Part of a small language model's weights: LayerNorm before each block, 4546 steps.
MLP neurons of a small language model. Each row is named by its layer, matrix (up: input weights) and neuron, and shows model dimensions 32-159. Each number is 50 + 10 x the weight over its row's rms, rounded and kept within 0 to 99.
After each neuron's rows, "fires in" lists the words (lower case) most often at its 100 highest values on Wikipedia text that the model never trained on.

L11.up368:48 33 34 54 48 44 53 68 39 31 49 53 43 56 57 46 45 56 54 49 66 56 39 47 44 64 50 42 37 55 57 59 45 63 46 34 64 38 53 56 52 66 49 24 47 44 47 62 58 62 50 63 54 41 59 56 49 56 56 45 56 54 49 50 58 57 58 63 44 50 52 35 55 48 45 61 63 29 51 57 39 63 52 57 58 55 46 43 52 71 59 53 43 53 38 43 54 57 59 53 53 48 44 33 48 35 50 53 46 47 57 59 67 31 34 47 50 21 56 66 40 43 67 49 51 59 31 30
fires in: "which", "that", "as"

L2.up344:48 57 42 29 77 46 67 55 57 49 44 69 42 54 58 61 50 49 50 42 41 53 51 47 49 41 53 23 30 56 50 46 40 41 67 43 64 63 51 48 65 59 49 50 39 44 44 34 60 60 58 49 53 42 64 61 49 38 54 57 52 61 56 35 57 46 41 32 56 48 50 49 48 56 39 56 47 58 55 78 46 46 70 43 51 54 42 34 54 40 56 59 41 42 45 51 57 43 41 64 34 51 59 49 58 45 45 37 39 35 50 61 52 42 50 31 50 52 54 60 66 49 59 48 44 56 40 57
fires in: "he", "have", "hearing"

L14.up239:53 37 54 56 54 51 69 65 57 39 54 44 53 31 60 44 47 40 48 59 43 56 60 53 46 55 44 40 55 43 42 48 40 40 52 67 44 50 56 59 58 58 65 37 48 49 61 46 44 32 43 57 77 27 52 57 68 66 38 46 60 49 42 55 65 36 57 58 53 58 22 53 43 45 44 57 62 56 59 65 57 52 46 19 34 48 53 59 45 51 58 56 65 43 27 54 65 60 54 67 57 53 49 60 51 39 56 60 57 33 38 42 46 51 31 43 65 36 63 60 53 43 50 45 54 39 49 45
fires in: "in", "a", "to", "for", "into"

L8.up269:58 45 50 30 61 46 35 36 67 55 29 46 63 70 61 44 57 56 49 51 40 61 67 44 48 40 31 48 43 57 51 38 66 74 55 48 58 43 50 47 39 39 47 46 24 53 56 51 51 64 55 58 48 50 52 63 49 63 55 25 51 62 43 49 68 54 59 57 49 53 48 58 65 56 62 54 55 52 35 48 48 49 56 48 51 46 47 45 42 40 46 42 54 47 50 61 61 57 47 62 65 45 55 44 56 53 53 53 59 39 51 61 55 52 39 65 27 70 64 39 42 43 40 32 64 44 38 50
fires in: "of", "these", "the", "twenty"

L12.up293:49 49 58 63 49 33 35 60 54 51 44 44 50 47 59 48 52 60 54 56 70 49 37 53 47 71 57 58 42 63 47 46 61 53 56 49 59 46 68 52 51 35 41 46 46 44 76 30 42 53 81 40 54 56 47 54 53 56 45 51 43 39 71 50 52 55 68 56 48 60 54 44 50 44 42 34 67 36 41 55 37 70 53 63 39 57 53 42 48 54 54 45 52 58 40 59 40 54 69 47 42 57 67 31 43 59 63 22 37 62 43 60 57 35 48 48 43 52 42 67 49 41 52 38 53 49 44 35
fires in: "that", "who", "subsequently", "sea", "she"

L8.up310:62 65 46 27 48 44 50 68 50 51 45 43 62 51 54 35 58 56 40 58 58 51 49 54 20 66 53 39 36 77 34 46 48 25 49 53 53 45 66 53 56 40 34 39 65 48 54 40 58 45 50 53 50 57 50 61 50 61 59 43 60 57 59 53 47 59 51 55 36 57 49 42 51 41 55 41 63 52 42 64 37 35 50 50 37 44 45 59 62 64 65 57 57 48 55 63 52 56 55 58 32 55 48 36 49 42 47 55 48 45 47 57 43 44 43 44 37 48 36 59 41 48 56 44 45 57 38 22
fires in: "to", "of", "that"

L2.up467:53 59 50 41 70 38 56 55 63 50 50 78 52 55 65 50 41 39 46 52 57 64 49 53 52 44 52 28 48 42 41 52 72 37 64 45 58 43 26 44 66 46 58 36 52 51 44 23 43 63 67 61 48 59 53 56 35 51 58 50 44 53 36 52 52 72 64 50 36 40 49 47 47 73 47 38 30 59 44 69 44 57 67 59 31 54 58 47 55 51 55 69 53 58 49 55 53 45 35 44 28 51 64 43 39 39 53 45 40 43 41 38 53 51 48 47 39 45 52 54 46 40 54 40 65 56 42 44
fires in: "have", "they", "father", "has", "having", "never"

L12.up190:56 41 72 36 53 57 39 55 41 33 44 48 57 56 54 44 55 55 40 60 41 64 51 53 27 47 57 66 40 50 73 27 55 56 43 72 44 44 61 61 50 59 45 31 45 46 64 55 45 39 61 42 40 46 50 60 63 65 44 73 40 40 34 51 43 52 54 55 40 54 39 45 48 48 43 48 53 31 54 62 25 62 41 27 54 63 58 58 39 34 67 40 63 53 49 53 49 40 49 56 43 47 46 44 45 55 67 56 47 50 43 45 49 32 64 45 44 72 52 63 57 40 54 40 34 51 48 69
fires in: "an", "another"

L3.up543:42 55 55 33 68 42 46 67 58 48 42 58 49 41 59 56 49 56 47 53 43 58 42 48 43 53 40 21 30 59 51 65 29 55 54 45 59 44 50 48 70 62 40 55 39 58 43 68 47 51 70 48 70 52 68 46 57 38 60 51 50 49 48 54 59 31 38 58 44 50 50 35 34 44 36 62 50 42 61 55 49 50 63 32 42 57 44 44 50 53 43 52 43 70 55 55 53 68 42 49 52 57 61 42 44 37 41 55 42 49 44 68 52 36 32 37 38 59 45 46 53 42 46 37 58 36 35 35
fires in: "he", "while", "hearing"

L8.up473:46 39 34 48 57 33 47 52 40 41 37 50 52 64 59 44 53 49 55 46 46 68 53 39 55 45 25 38 31 51 74 33 49 59 58 50 59 36 38 49 55 35 66 67 39 49 53 32 42 50 63 51 39 41 59 60 63 64 55 58 58 49 42 27 51 43 54 57 51 48 48 44 53 61 54 52 58 57 56 53 43 57 49 51 45 53 39 53 37 42 58 60 43 38 56 70 38 60 50 80 54 36 64 36 37 54 53 60 46 46 36 46 47 61 43 42 60 44 58 68 48 47 52 43 63 58 37 71
fires in: "a", "the", "her", "his", "its", "their"

L6.up253:50 60 31 42 34 50 47 46 64 50 34 52 55 57 56 52 41 63 45 62 54 36 43 43 53 68 49 48 48 63 66 56 45 33 43 76 49 56 48 43 57 28 53 39 46 36 50 54 44 57 43 66 53 38 65 69 42 40 61 54 53 56 58 44 47 50 27 47 48 54 54 47 44 47 40 56 66 67 71 54 42 47 35 42 31 41 45 48 58 44 36 57 47 57 35 55 57 54 54 48 35 53 53 56 43 44 68 47 68 53 42 62 61 53 45 46 50 44 38 50 51 38 49 56 46 32 47 60
fires in: "and", "in", "early", "or"

L5.up262:52 68 50 62 44 48 30 77 65 42 30 47 52 41 51 72 40 63 51 52 62 57 23 46 59 66 43 48 37 37 60 53 53 46 44 59 49 42 48 63 57 51 45 59 32 44 50 55 62 48 48 52 42 40 50 51 51 44 47 42 62 41 32 50 42 62 56 52 31 61 47 38 49 42 56 47 51 47 43 31 36 57 53 69 56 57 54 60 55 49 55 58 32 81 62 46 53 50 50 28 38 42 62 35 52 58 73 43 49 46 38 57 42 48 44 66 53 51 42 41 63 53 50 51 67 46 50 54
fires in: "united", "australian", "retired"

L6.up260:51 59 42 45 51 59 38 40 50 36 37 53 75 57 40 45 40 66 56 56 55 37 33 59 60 34 43 36 33 68 62 52 42 48 33 62 48 51 39 52 51 55 55 39 17 35 50 42 62 60 50 49 37 55 50 69 52 60 44 52 44 44 53 43 51 49 47 75 43 45 41 47 60 39 53 45 67 64 53 42 23 68 51 57 44 54 55 60 55 61 47 43 41 43 43 53 46 68 58 58 58 47 50 35 46 49 62 45 69 61 45 55 42 70 40 46 59 37 43 55 55 54 50 42 74 54 43 57
fires in: "the", "this", "he", "they", "united", "it"

L12.up47:50 49 36 54 54 24 48 57 47 45 54 29 46 41 41 35 48 61 47 46 55 30 58 51 40 53 58 52 59 47 59 53 66 63 61 69 52 40 36 41 45 55 52 64 50 35 55 35 59 49 66 67 39 45 57 37 56 61 43 51 68 44 41 51 59 33 52 63 49 38 36 44 50 50 39 36 58 42 45 64 34 51 62 57 33 66 39 39 53 59 57 71 56 53 48 64 46 50 54 56 58 39 54 45 68 50 45 45 40 50 52 41 54 62 39 82 52 62 41 50 46 48 35 53 59 57 67 44
fires in: "it", "he", "she", "they"

L8.up208:58 49 35 42 41 59 61 61 65 58 62 55 45 61 51 51 46 60 38 61 53 37 53 54 36 54 38 44 52 48 49 54 51 45 41 59 62 55 57 46 48 44 44 56 50 39 51 44 65 39 54 52 55 48 56 63 41 69 57 51 58 41 61 66 53 38 67 55 39 59 40 36 39 34 57 59 58 46 50 58 58 53 58 40 39 50 29 49 54 53 72 63 32 49 47 47 63 56 67 53 57 45 74 62 51 33 55 43 34 50 43 54 54 41 33 34 54 50 45 67 44 47 72 44 55 52 42 25
fires in: "of", "in"

L14.up294:40 32 42 46 49 53 26 51 55 56 48 49 50 42 62 33 53 51 46 61 69 44 46 47 61 57 59 35 48 75 33 46 45 53 44 55 46 48 62 54 55 41 51 25 52 40 47 40 51 63 36 51 46 26 59 64 25 43 59 55 68 30 62 57 58 60 65 47 38 68 54 60 57 45 39 46 44 49 55 57 32 51 54 28 40 36 47 54 49 58 67 58 44 49 44 62 46 50 47 51 55 47 54 60 56 61 59 56 61 56 51 69 44 42 35 52 43 56 66 62 54 60 46 47 49 38 48 53
fires in: "and", "but", "while"

L8.up382:63 37 42 42 60 46 50 49 34 39 42 69 58 52 58 43 48 60 48 63 34 53 58 48 35 46 48 47 57 70 47 31 51 52 35 67 48 31 45 59 55 46 50 64 47 36 49 42 69 56 45 43 29 42 67 55 56 61 49 43 51 31 44 51 49 38 45 44 50 56 53 54 48 56 40 39 45 50 48 41 39 67 34 26 58 60 44 60 38 54 69 53 61 39 37 51 55 63 57 54 53 43 61 47 45 52 61 58 70 63 52 55 51 59 40 36 35 53 44 73 46 56 34 56 48 44 55 51
fires in: "an", "another", "ancient"

L12.up220:57 44 49 50 45 53 38 44 55 56 60 50 51 44 68 73 40 46 47 45 50 73 47 45 47 41 56 34 36 44 68 40 49 65 48 60 41 42 43 45 68 49 46 66 62 57 50 44 42 51 46 52 43 53 53 65 64 57 60 65 26 49 63 40 53 59 55 47 45 61 45 43 30 59 37 48 52 51 63 35 52 38 43 55 38 44 54 54 39 55 50 54 51 39 41 63 53 65 54 48 54 54 59 36 42 49 62 54 62 59 64 35 57 49 33 55 49 46 64 52 43 44 61 25 68 45 48 40
fires in: "a", "de"

L12.up401:65 41 64 50 29 43 34 43 38 41 36 52 62 56 58 35 54 59 52 38 43 72 56 42 45 57 44 66 52 48 49 19 47 67 38 48 59 48 53 52 53 51 52 56 61 46 59 44 58 58 51 68 38 39 49 52 53 56 55 56 49 39 58 40 49 42 46 50 53 33 48 59 47 60 48 37 60 41 60 47 39 61 52 49 65 50 52 64 62 59 42 71 54 49 48 39 63 46 58 55 53 59 48 38 43 64 74 60 50 35 49 46 49 52 49 39 48 50 45 60 57 48 61 50 38 40 42 57
fires in: "an", "the", "another"

L3.up71:51 62 33 56 25 55 44 49 70 45 48 61 53 48 48 45 46 48 38 49 53 33 27 44 36 46 35 45 57 62 57 45 43 24 50 57 56 49 59 51 43 40 37 43 43 17 57 48 57 43 42 61 53 44 56 44 40 47 43 57 68 50 60 46 88 52 58 54 53 52 52 41 62 37 46 56 47 54 44 58 43 44 46 52 55 44 46 57 69 52 68 48 24 41 38 52 56 47 59 41 32 43 60 40 56 60 54 59 58 58 56 62 44 43 33 39 54 54 44 43 63 46 52 57 44 43 55 59
fires in: "and"

L3.up145:46 62 62 39 70 40 51 52 56 66 46 61 44 46 56 48 45 46 44 52 49 64 59 31 44 48 36 25 57 54 47 45 56 52 49 53 61 51 35 47 52 67 40 48 53 44 64 25 49 50 51 38 49 55 61 59 54 40 60 66 52 58 55 36 54 70 62 49 39 39 62 32 43 68 50 50 54 68 50 59 62 60 70 58 32 43 52 47 52 38 48 67 56 48 46 52 49 43 49 62 29 48 51 56 57 58 31 63 41 46 45 63 33 39 40 33 55 43 63 60 67 47 52 35 50 41 37 42
fires in: "be", "not", "have", "best"

L14.up464:53 41 51 63 62 42 31 47 53 37 49 63 60 40 68 47 44 51 43 54 41 57 46 60 59 69 49 61 26 59 75 57 70 52 31 45 41 51 56 56 43 52 38 30 60 49 50 52 58 51 22 51 53 32 58 65 62 48 49 60 50 55 49 57 50 54 54 52 57 51 48 45 40 48 36 42 57 41 60 39 43 74 31 46 65 53 48 64 31 57 52 49 49 44 46 54 43 59 51 43 61 56 51 46 43 43 57 67 53 35 41 37 53 42 47 39 67 66 52 56 62 45 54 49 58 41 57 61
fires in: "an", "another"

L8.up107:44 46 56 59 50 36 20 47 59 62 58 36 46 27 64 53 40 62 40 62 53 71 28 48 49 53 40 48 64 64 57 43 49 56 46 40 62 37 33 55 47 51 47 41 46 36 41 51 45 55 44 55 24 53 59 44 35 42 55 44 63 50 66 55 47 55 68 47 57 47 48 51 57 43 49 50 52 41 40 68 50 65 28 54 48 53 49 51 43 30 51 53 57 57 30 56 33 53 52 68 44 37 52 40 46 46 48 43 43 57 50 51 44 46 58 44 69 40 53 66 53 45 54 43 44 47 34 50
fires in: "which", "it", "that", "km", "this"

L7.up97:45 39 62 45 56 43 51 53 67 38 54 45 48 55 58 61 40 55 51 49 59 57 51 26 49 49 54 33 46 39 47 50 62 55 53 77 54 50 51 51 52 77 46 36 80 35 30 48 45 44 51 55 49 37 59 48 36 51 73 63 45 66 51 59 18 36 61 47 61 46 61 35 45 53 43 64 59 57 56 45 56 41 60 45 40 52 52 42 47 34 62 54 59 42 50 62 51 49 45 69 54 34 38 47 45 32 35 40 70 39 48 62 59 50 44 52 49 43 46 43 52 46 60 40 39 50 65 42
fires in: "not", "may", "could", "can", "decided", "deck"

L5.up96:53 50 40 31 70 41 56 43 43 44 43 53 28 70 44 46 45 41 57 58 62 42 54 43 39 52 61 47 56 75 65 42 59 30 52 52 40 51 48 49 54 59 50 51 29 40 53 43 63 69 51 52 69 55 62 57 50 38 55 52 48 59 48 43 38 66 66 49 18 50 46 49 48 52 53 44 49 77 55 51 36 43 80 54 43 45 50 50 37 52 49 63 71 63 51 61 41 72 58 53 53 46 60 43 59 55 57 41 46 36 44 56 47 52 46 48 42 44 46 58 50 41 53 47 66 45 35 63
fires in: "he", "star", "staff", "previously", "shortly"

L3.up464:43 49 55 46 56 54 51 78 60 50 56 48 52 63 63 61 58 54 50 56 57 70 48 47 29 50 55 38 48 61 36 35 51 52 44 59 59 37 47 53 55 52 46 59 46 54 57 43 57 42 63 45 45 44 48 58 41 68 71 49 52 55 54 57 27 39 55 48 39 47 46 36 58 46 48 59 42 66 39 66 40 58 59 59 30 57 41 49 42 37 68 61 53 52 44 58 58 77 59 67 47 49 33 30 42 58 49 41 75 53 48 50 39 52 45 28 45 51 40 50 48 53 48 59 45 29 55 36
fires in: "to"

L2.up308:53 51 46 56 37 37 48 36 53 67 47 51 63 57 58 48 48 53 40 44 55 80 66 55 42 56 41 46 50 50 68 40 50 46 39 59 69 40 37 61 50 56 58 58 46 34 57 29 39 47 42 57 39 53 57 52 46 47 45 64 55 57 44 44 55 58 46 52 52 53 45 55 33 35 39 54 64 58 60 37 41 73 68 52 45 53 33 70 48 45 56 75 63 54 45 40 60 48 57 58 55 46 48 56 59 36 43 46 57 41 44 38 47 63 55 52 58 59 47 40 63 44 34 23 61 48 38 54
fires in: "their", "its", "his"

L12.up215:34 54 54 30 55 54 54 57 60 59 42 39 54 45 51 48 59 48 57 63 62 60 67 63 58 62 48 41 54 63 45 49 49 52 38 48 46 50 36 61 49 60 47 40 44 45 61 44 43 56 57 55 39 43 72 72 51 68 59 50 58 57 37 51 54 48 77 38 66 50 30 50 50 51 48 56 52 49 55 48 46 57 33 46 40 42 39 53 42 36 36 47 71 69 47 52 50 49 64 41 53 55 53 78 49 57 47 37 69 54 48 56 53 46 39 56 26 41 46 53 35 49 52 46 49 44 44 62
fires in: "the", "of", "january", "a", "marine", "marines"

L3.up369:52 45 41 50 54 41 41 48 61 51 41 59 58 39 55 63 42 46 44 46 47 61 47 32 53 39 45 38 38 52 66 49 76 49 48 23 59 57 42 55 57 40 64 39 46 46 53 53 58 73 56 53 32 57 66 67 57 42 53 59 62 51 49 43 40 67 37 40 61 51 42 51 34 53 45 49 60 71 55 43 45 73 42 58 45 54 49 60 35 17 36 64 36 58 54 58 46 54 45 46 43 52 59 59 55 45 39 64 49 51 50 39 52 43 51 57 56 49 37 41 71 36 46 41 65 65 53 56
fires in: "his", "footballer", "their", "football", "medal", "professional"

L14.up51:50 48 42 69 54 51 39 61 61 44 53 62 56 57 55 52 46 71 54 51 50 47 31 69 43 54 42 54 42 69 79 45 49 49 47 46 42 39 48 43 48 43 52 27 57 34 35 36 57 58 55 57 28 51 54 59 40 44 61 42 57 50 68 69 40 59 46 53 36 55 43 28 51 44 50 44 43 60 38 67 52 67 45 60 35 63 66 57 50 40 53 53 47 42 47 39 41 52 54 59 51 35 53 49 42 62 64 45 43 53 51 51 55 52 55 51 55 54 47 72 59 43 29 54 35 55 40 52
fires in: "that", "which", "an", "taken"

L11.up313:35 45 56 55 53 51 51 56 45 31 47 62 64 59 53 49 54 39 61 69 51 50 61 34 26 46 59 57 46 61 49 47 47 33 40 44 55 48 52 58 53 64 52 46 75 37 61 51 63 56 49 43 41 34 44 51 59 63 66 67 55 53 49 52 51 46 52 56 49 48 37 41 46 49 43 50 63 46 56 66 45 63 47 44 25 54 45 46 51 53 61 57 58 42 60 64 53 56 52 58 52 47 34 62 47 45 56 47 67 50 51 36 47 48 40 40 87 56 75 62 51 43 65 66 63 49 56 42
fires in: "is", "can", "to", "may", "will"

L4.up377:47 57 55 43 77 42 54 57 58 50 43 55 38 51 64 53 46 59 51 48 53 62 57 39 56 42 45 39 38 49 60 56 53 40 51 42 42 46 53 60 65 63 32 55 33 42 58 43 51 37 64 46 55 49 73 62 47 44 42 72 49 54 58 46 39 38 65 48 31 50 55 36 47 60 32 58 44 66 43 51 46 49 63 44 59 46 41 39 44 51 45 53 42 67 57 44 53 70 45 55 48 50 58 20 50 59 41 36 62 34 44 50 42 47 55 47 50 56 57 59 57 43 59 57 69 30 41 43
fires in: "he", "they", "she"

L12.up529:45 61 49 65 49 34 51 68 51 39 41 43 53 38 63 63 57 47 49 49 41 60 55 44 45 44 50 49 43 46 65 44 67 42 37 60 55 51 43 49 38 48 53 35 65 31 49 38 51 57 43 53 66 51 56 43 68 58 64 56 35 50 55 42 43 55 46 39 47 42 45 21 50 53 30 45 55 53 48 49 51 68 58 63 38 54 55 52 32 45 54 74 59 39 44 61 48 37 47 61 40 49 47 33 62 56 41 64 71 46 57 46 57 38 41 51 57 63 60 48 59 41 59 42 52 36 50 49
fires in: "not", "to", "be", "could", "was"

L7.up221:50 38 42 43 60 52 43 44 54 53 39 64 51 52 64 45 54 58 40 61 46 57 61 37 53 38 42 36 46 57 48 48 63 29 51 39 68 58 53 52 45 49 47 29 36 43 64 56 55 55 35 53 51 49 59 57 54 38 53 33 57 54 39 59 39 59 64 53 53 45 39 60 51 65 72 51 47 67 57 53 48 55 40 37 50 49 39 53 30 43 43 61 44 62 50 49 33 58 45 39 52 44 71 48 31 60 63 39 45 56 58 37 45 48 57 51 48 36 29 48 62 48 45 41 58 33 55 59
fires in: "his", "the", "previous", "their", "first"

L7.up497:45 77 55 51 36 46 54 68 71 51 67 39 45 50 54 48 41 59 41 50 42 49 44 54 48 68 43 40 57 49 50 33 53 48 43 72 34 48 45 51 47 61 43 60 59 26 39 47 50 35 57 52 43 50 49 39 53 56 63 53 48 38 31 48 71 37 49 52 33 58 51 22 38 39 44 60 47 58 59 52 41 74 56 41 68 42 32 57 58 46 58 61 40 35 53 47 45 61 50 71 38 51 37 55 44 35 57 59 62 48 67 49 47 54 41 44 63 57 52 54 56 43 46 59 75 43 45 30
fires in: "is", "can", "t", "it"

L4.up506:60 57 56 53 60 59 35 30 63 52 37 48 63 42 62 62 57 50 41 56 48 41 59 52 48 60 61 59 45 32 56 33 45 64 36 43 61 52 63 53 58 37 41 59 50 34 57 43 35 50 64 47 42 51 49 55 48 55 51 57 45 55 52 38 60 61 60 51 23 54 42 49 37 52 55 43 56 40 62 46 45 41 39 67 44 56 55 42 55 48 53 70 60 59 51 52 57 58 50 34 34 62 57 44 35 49 55 43 42 50 50 53 52 49 19 53 50 50 63 43 56 46 64 41 50 45 51 28
fires in: "de", "degree", "dead", "deal", "deus"

L4.up275:54 47 35 64 52 38 51 49 55 33 38 47 65 59 62 36 43 56 60 46 57 43 56 47 43 53 39 51 44 48 64 29 33 44 60 51 38 31 52 61 53 69 74 44 48 31 55 59 67 68 62 47 47 53 50 49 46 46 59 39 46 45 56 60 61 56 55 63 47 41 39 48 51 22 35 52 70 41 65 57 41 59 44 44 51 59 60 48 71 58 65 49 41 48 43 65 40 58 46 58 44 41 60 38 56 48 49 39 51 46 50 54 49 54 48 51 59 42 43 40 50 46 55 56 46 48 37 62
fires in: "which", "that", "some", "where"

L8.up553:45 56 58 66 58 38 42 39 61 60 56 48 56 49 56 38 48 54 45 39 34 33 42 47 56 34 59 47 62 49 60 39 65 73 53 58 43 41 33 51 56 45 48 55 46 54 58 36 50 52 66 60 55 54 55 39 55 42 77 46 42 27 33 35 52 54 60 47 64 36 40 36 63 40 41 38 49 53 61 62 61 76 48 52 45 61 51 55 46 45 54 65 47 44 27 66 51 71 59 61 46 41 51 30 50 51 63 40 56 50 49 48 51 52 52 53 60 55 40 67 41 49 48 57 58 48 44 41
fires in: "it", "also", "she", "he"

L11.up124:37 43 60 41 47 51 44 49 28 35 35 42 62 39 67 44 47 44 57 53 49 74 59 55 49 60 39 39 43 55 67 29 54 57 38 80 51 38 48 72 48 59 38 38 47 32 46 53 56 53 61 61 36 33 58 68 58 53 54 62 56 31 39 46 62 47 54 52 45 68 51 48 28 64 41 45 63 42 50 55 45 71 58 32 40 55 45 59 52 51 65 54 54 39 48 63 53 55 50 55 34 50 57 50 50 40 63 60 50 50 43 36 52 49 44 43 47 48 57 69 61 47 48 41 45 44 42 70
fires in: "an", "another"

L7.up607:56 56 37 48 35 51 62 43 57 36 48 58 62 53 49 56 47 66 48 40 51 59 48 38 56 45 56 51 42 78 61 44 50 47 55 47 46 42 34 44 50 42 63 45 40 39 54 49 43 47 61 44 42 48 72 53 43 68 54 54 52 62 71 41 62 43 58 54 46 53 30 60 62 41 28 68 46 50 55 39 29 65 53 38 39 42 59 56 55 64 54 49 29 58 43 61 54 43 61 65 36 40 69 60 38 67 64 53 49 55 57 55 46 68 51 44 27 53 48 38 34 47 44 46 53 38 61 68
fires in: "and", "new", "from", "louisiana", "on"

L11.up405:62 45 52 42 64 44 51 53 59 50 49 67 48 45 65 50 48 55 43 60 52 57 43 38 40 33 52 30 49 63 50 43 52 37 51 50 42 44 63 43 62 60 66 28 64 34 51 61 41 55 55 43 46 50 57 46 48 43 60 48 50 53 63 60 47 42 51 53 47 58 51 27 64 63 33 77 39 45 51 60 56 64 48 52 52 46 49 39 52 48 54 72 44 68 42 72 51 49 40 58 40 37 46 59 53 48 51 65 47 47 59 33 50 37 30 48 63 49 56 47 59 37 75 43 51 62 53 23
fires in: "can", "to", "may", "could"

L11.up413:59 55 30 35 51 50 45 47 59 43 45 58 42 59 67 56 45 41 49 53 58 55 59 40 44 61 31 60 43 66 61 40 41 55 36 59 37 61 40 36 50 53 66 40 38 52 58 54 51 60 62 54 39 39 73 58 66 54 46 53 59 61 56 42 49 49 53 45 59 65 55 48 44 50 57 54 55 52 47 49 63 38 44 34 52 42 47 57 41 41 47 63 62 52 49 59 55 46 59 64 45 25 84 54 47 48 51 57 45 49 36 53 41 43 24 19 55 61 69 51 44 41 41 35 52 49 36 46
fires in: "and", "the", "his", "of", "into"

L3.up419:53 64 70 48 45 35 42 46 40 54 41 62 57 40 63 52 58 45 45 56 54 56 43 45 53 37 49 55 51 40 54 58 54 53 50 32 36 42 40 59 54 54 40 42 17 64 42 52 43 45 49 48 48 60 52 54 49 47 57 48 53 62 45 51 45 30 45 72 59 58 31 63 65 42 61 44 57 59 43 39 62 54 46 23 31 62 54 51 53 55 57 54 25 48 55 49 48 47 42 53 47 47 63 59 46 52 33 49 39 30 59 35 51 39 44 71 48 47 38 59 53 43 38 65 85 58 51 55
fires in: "japanese", "japan", "germany", "canada"

L8.up626:49 37 40 45 63 57 61 69 70 35 50 59 71 62 53 58 42 33 43 46 48 66 56 46 43 21 45 33 47 50 46 55 45 52 59 60 55 44 35 45 54 46 55 57 40 49 59 36 37 62 44 65 52 39 50 55 43 52 51 29 55 52 47 36 76 66 48 40 60 50 51 56 48 60 62 46 36 52 54 70 53 47 76 57 38 51 40 47 62 55 86 72 45 52 52 53 65 49 47 57 53 49 41 53 47 46 63 54 52 65 41 39 46 55 39 40 56 57 51 48 57 53 48 43 58 46 51 33
fires in: "have", "has", "had"

L8.up195:59 50 42 58 49 36 40 53 52 62 48 70 50 36 72 59 50 58 44 45 53 67 24 69 53 64 32 42 48 52 59 55 68 47 67 49 43 47 56 56 57 51 42 41 36 43 50 47 57 45 63 54 51 50 47 47 46 46 60 64 42 52 61 50 48 54 50 51 50 50 44 36 51 44 48 50 63 37 37 64 45 57 58 42 44 67 39 49 45 33 70 62 44 44 54 74 51 52 57 52 24 56 47 54 39 47 58 28 43 43 75 41 61 43 41 52 43 50 51 75 59 44 65 55 48 59 49 48
fires in: "it", "which", "she", "that", "they"

L14.up516:39 37 51 57 57 52 55 53 61 42 68 66 56 46 65 48 56 20 46 46 55 46 66 32 37 56 43 54 37 50 45 57 58 30 50 51 43 43 61 31 56 52 52 54 62 33 57 38 44 45 53 54 61 56 50 51 45 51 60 51 54 48 57 43 54 46 59 52 37 47 38 19 43 49 32 25 48 42 59 46 35 60 47 57 42 53 58 49 39 35 59 65 37 45 47 57 58 63 43 55 66 53 42 65 45 35 55 47 56 53 61 34 44 37 39 34 71 49 54 63 52 40 46 57 60 46 32 37
fires in: "is", "also", "to", "can"

L5.up52:58 40 43 48 59 46 68 60 39 35 45 37 73 62 60 53 38 57 54 61 48 55 51 45 44 76 46 38 46 42 38 32 40 60 65 60 45 41 52 56 65 41 52 51 50 51 61 52 69 48 60 56 52 41 52 52 57 43 57 47 43 53 36 50 38 39 59 39 31 57 49 45 41 39 46 48 58 49 64 52 55 72 60 44 27 50 39 44 33 55 62 52 46 37 36 71 50 70 61 60 52 56 57 43 47 45 57 56 63 47 54 38 45 42 39 34 52 44 38 56 71 58 65 43 61 46 41 39
fires in: "in", "academic", "to"